Part of a small language model's weights.
Size: 14 layers, MLP 704 SwiGLU, 13.3M parameters.
Architecture: RMSNorm before each block, rotary positions.
Training: a variant of Muon for these matrices, 885M tokens, 6753 steps.
MLP neurons of a small language model. Each row is named by its layer, matrix (down: output weights) and neuron, and shows model dimensions 32-159. Each number is 128 + 24 x the weight over its row's rms, rounded and kept within 0 to 255. Numbers have three digits each. A neuron's up and down rows have the sign that makes its largest values positive.
After each neuron's rows, "fires before" lists the tokens most often just after its 100 highest values on Wikipedia text that the model never trained on.

L10.down701:171100130125131124110131143063151100120138116123106123131130128140123122097111110154150138084102114112158100137069138100114129132146122115076091159101129122149133085129132124113120126121138113078166132108086124122095110144164152090174184110077110139098108122135084104139188118093102116127174123101179119122125164139130168127118104123154095137106115133126143183096133173120095110135097
fires before: "-", "d", "e"

L7.down160:107086150169106113116118136146143143122116137166105108133125169136138132109120120095109131118123101152156129142155126111132087142067148117091118104137117142128129138122089167121118105105146117109205151144143115142110156106130106120112144135137124103137140110120169199128113135170129136139110111109105167142158140133133153112132129097126126140156139096096149120086153122172133164174122
fires before: ".", ")", "  ", " /"

L9.down674:133149095119135074107177093154117162155106134083144092106100151146163097136148117110143118114182139108143114132096135126129083125149096164157139139120101161138132143177125116129141163126090144153152083125135141098141165118108136124114172129126114137163118148135128111149143127171108110153141125117129110126116097161139108116115127138143152121096112147174107135081113175117089136152130
fires before: "nt", ":", "n", "nce", "l", "ti"

L9.down41:118107167125140108095146107075106142127130182156108127136135132124148104155125141134190122155105145151096124149163137106144177094123081163130127107081131131123153097115166180122101140117144107108139141147176141148138127128170121142166162111132090079098137135118134169149181126114095149157165161150144122144081164117142140137128152134133158128149153087111131107106189104131127117113096
fires before: "–", ",", "-", ")", " –", " |"

L2.down54:123170136117120102139203128116085150101143117148070101125150126135131149133093134121118153123074119140141172141086149147086138170150104092130087122119099105171101104119184151156135131134164122136116102149098128138134086136133121118115140107097113109127113159110095121118127182150117141119139163144157134158104118146121147118104096139121115155136136144116115157148119166111148104092151
fires before: "|"

L9.down112:126095138127114120141129120110123144130122125121109130101103130142130136149169106086139164157117112087131106117098175141159110159120130111140140110126099057126127134151107124134131089165127142127133143132139103129137123115142150090109123113096084134147184104132099137108121100157097168106126167147157119178128158087106156103122096145076144128123110142113109136112140138121104126170194
fires before: "|"

L9.down239:089076124128124123115123118148122080116112158117120112132144086139126121130144161118116122116132148152127150163077186128128148100101123123094126162108125135126166126145071181139102175137163110103131075151136155139128129104087108141109117114139161131144155141140143116152138114130125168126073146131116067111132151117101121128133127161106132109162117106111103134113145142117181123169102
fires before: "s", ":", "d", "anti", "("

L7.down36:083161150181150095152106106037143143134107183109155130174122115105142132123140156152131099095122104089106129137143160096141157128119100153157145132129147111104132128102108107131129110172110088065130152139077168150088137143120106117125116138128122153134115135144116127135135147127147114148124118147140105128157100141131145094125129167135101108165110145144096118137122118116153077089147
fires before: "s"

L10.down283:098134111106137128137141088151133176094137143153168147128121191152141123174127177129160126151114111131084112094156161138102125118110166092122112121124135096132125115131135115153130146119166087113156151115178169119118101109090134163134143185139087122121150123153116119115126127153096105178156118141089120129122145149135096127124145112139131152122124083132148125090117176135086173134175
fires before: "=", ")", ",", "."

L9.down334:116096114148126096167089146085138133111083155105103144131171119065137122179151116123150171112159149131106118175188159127154104128131148119125103111151167125116141149139119155095092116102191104145153135143111135140093092133134147128156146124142092099128068071072165119126119111131139109131143148127152098147175110098109147129129114109105094152140132140159162161141134097138146110120140
fires before: "s", "ing"

L9.down256:134150128118109133115116106117138147118140136181119106110107100123119138177117109162179077092153103143145145157068148165119134117124110174126128091159139098150156121096164109160097112149156141118111096121152165162149133163119100141137171141103116102106151107142160128141127115122135106191091163125182121105128102131149156120126143140103125144093110110111115113142137128169174106168134
fires before: "|", "t", "s", "gu"

L10.down161:164136143138113113098108123115127138140154105160153124159075135111151138112144115168156110142139118124130128139105147103093102133121123115154095111137122114070115131120157136139165146086141134176117116145128114131130139099118143141068125114099144124172132106094142102162153142112104117139165077061120104104091141058128123116123113155151103144131165136111139196090152089120126107147075
fires before: "-"

L10.down60:136119112106135117114165114114141128095103096106135123114139087120182143116124112103148144143063107118124162094055128113122152097125132168128071134130077152125121128122156099143158091151153112132133115085136129126135119112188139137151168146173112131102106155126147118133125151131093147105089088124164125091178136153111137121163117149108120133118108159087131142124164124162096159138123
fires before: "-", "|", "uki", "17"

L2.down365:161113114110083161148185136092141158146149149135124120100123131101147122138141103131166112119178132129143152139160166115164162113143125133131111068163152167134113116139149117151112185147138086195105137107098152148141144136122105125088098118113159151127125086098144134089117099142166136155171088153118116138101097159121154143167107114172084078153139193128113139122126146149115107154130
fires before: ":", " |", "-", " of", "="

L10.down330:091121137126148152136107154109129094107132165170141128131165104118113107150131114130164137116137145149129159144106147115139134172115139135137161151102171145123132111094142111121139130143148092119152089094123167131112149156121139131113152129139158165154136153119163133127123121116151162135133129113097103099130112118113191118141113110110151170139138164128152122131152073133133083144152
fires before: "s", "=", "se"

L2.down511:155124137108106119105113149107113144128118124129115146145090156168107106114087100074144121113127163122152135123143114128148163132140106123129095126153101137124158116135156117133149131089110078103129110108093130123132207083152123092126169132119099120089110148109135074139116106178109166154159101084102070162146115131141119154099118125110112179161147134123176152119164130120110158161153
fires before: "|", ":", " record", "-"

L10.down482:133139133127162175119115141134104135094083134121117108132134138120093119141116170123141120050102137109125152134149140131126155142081092137139162168115101165128178159139140121126156140081109153068124108167138136136111133149135142151114144154134149136123145150133096125159146154126120144122147136113107134133167124120138167111114096152141103139127167156126150155133134128119121109110147
fires before: "s"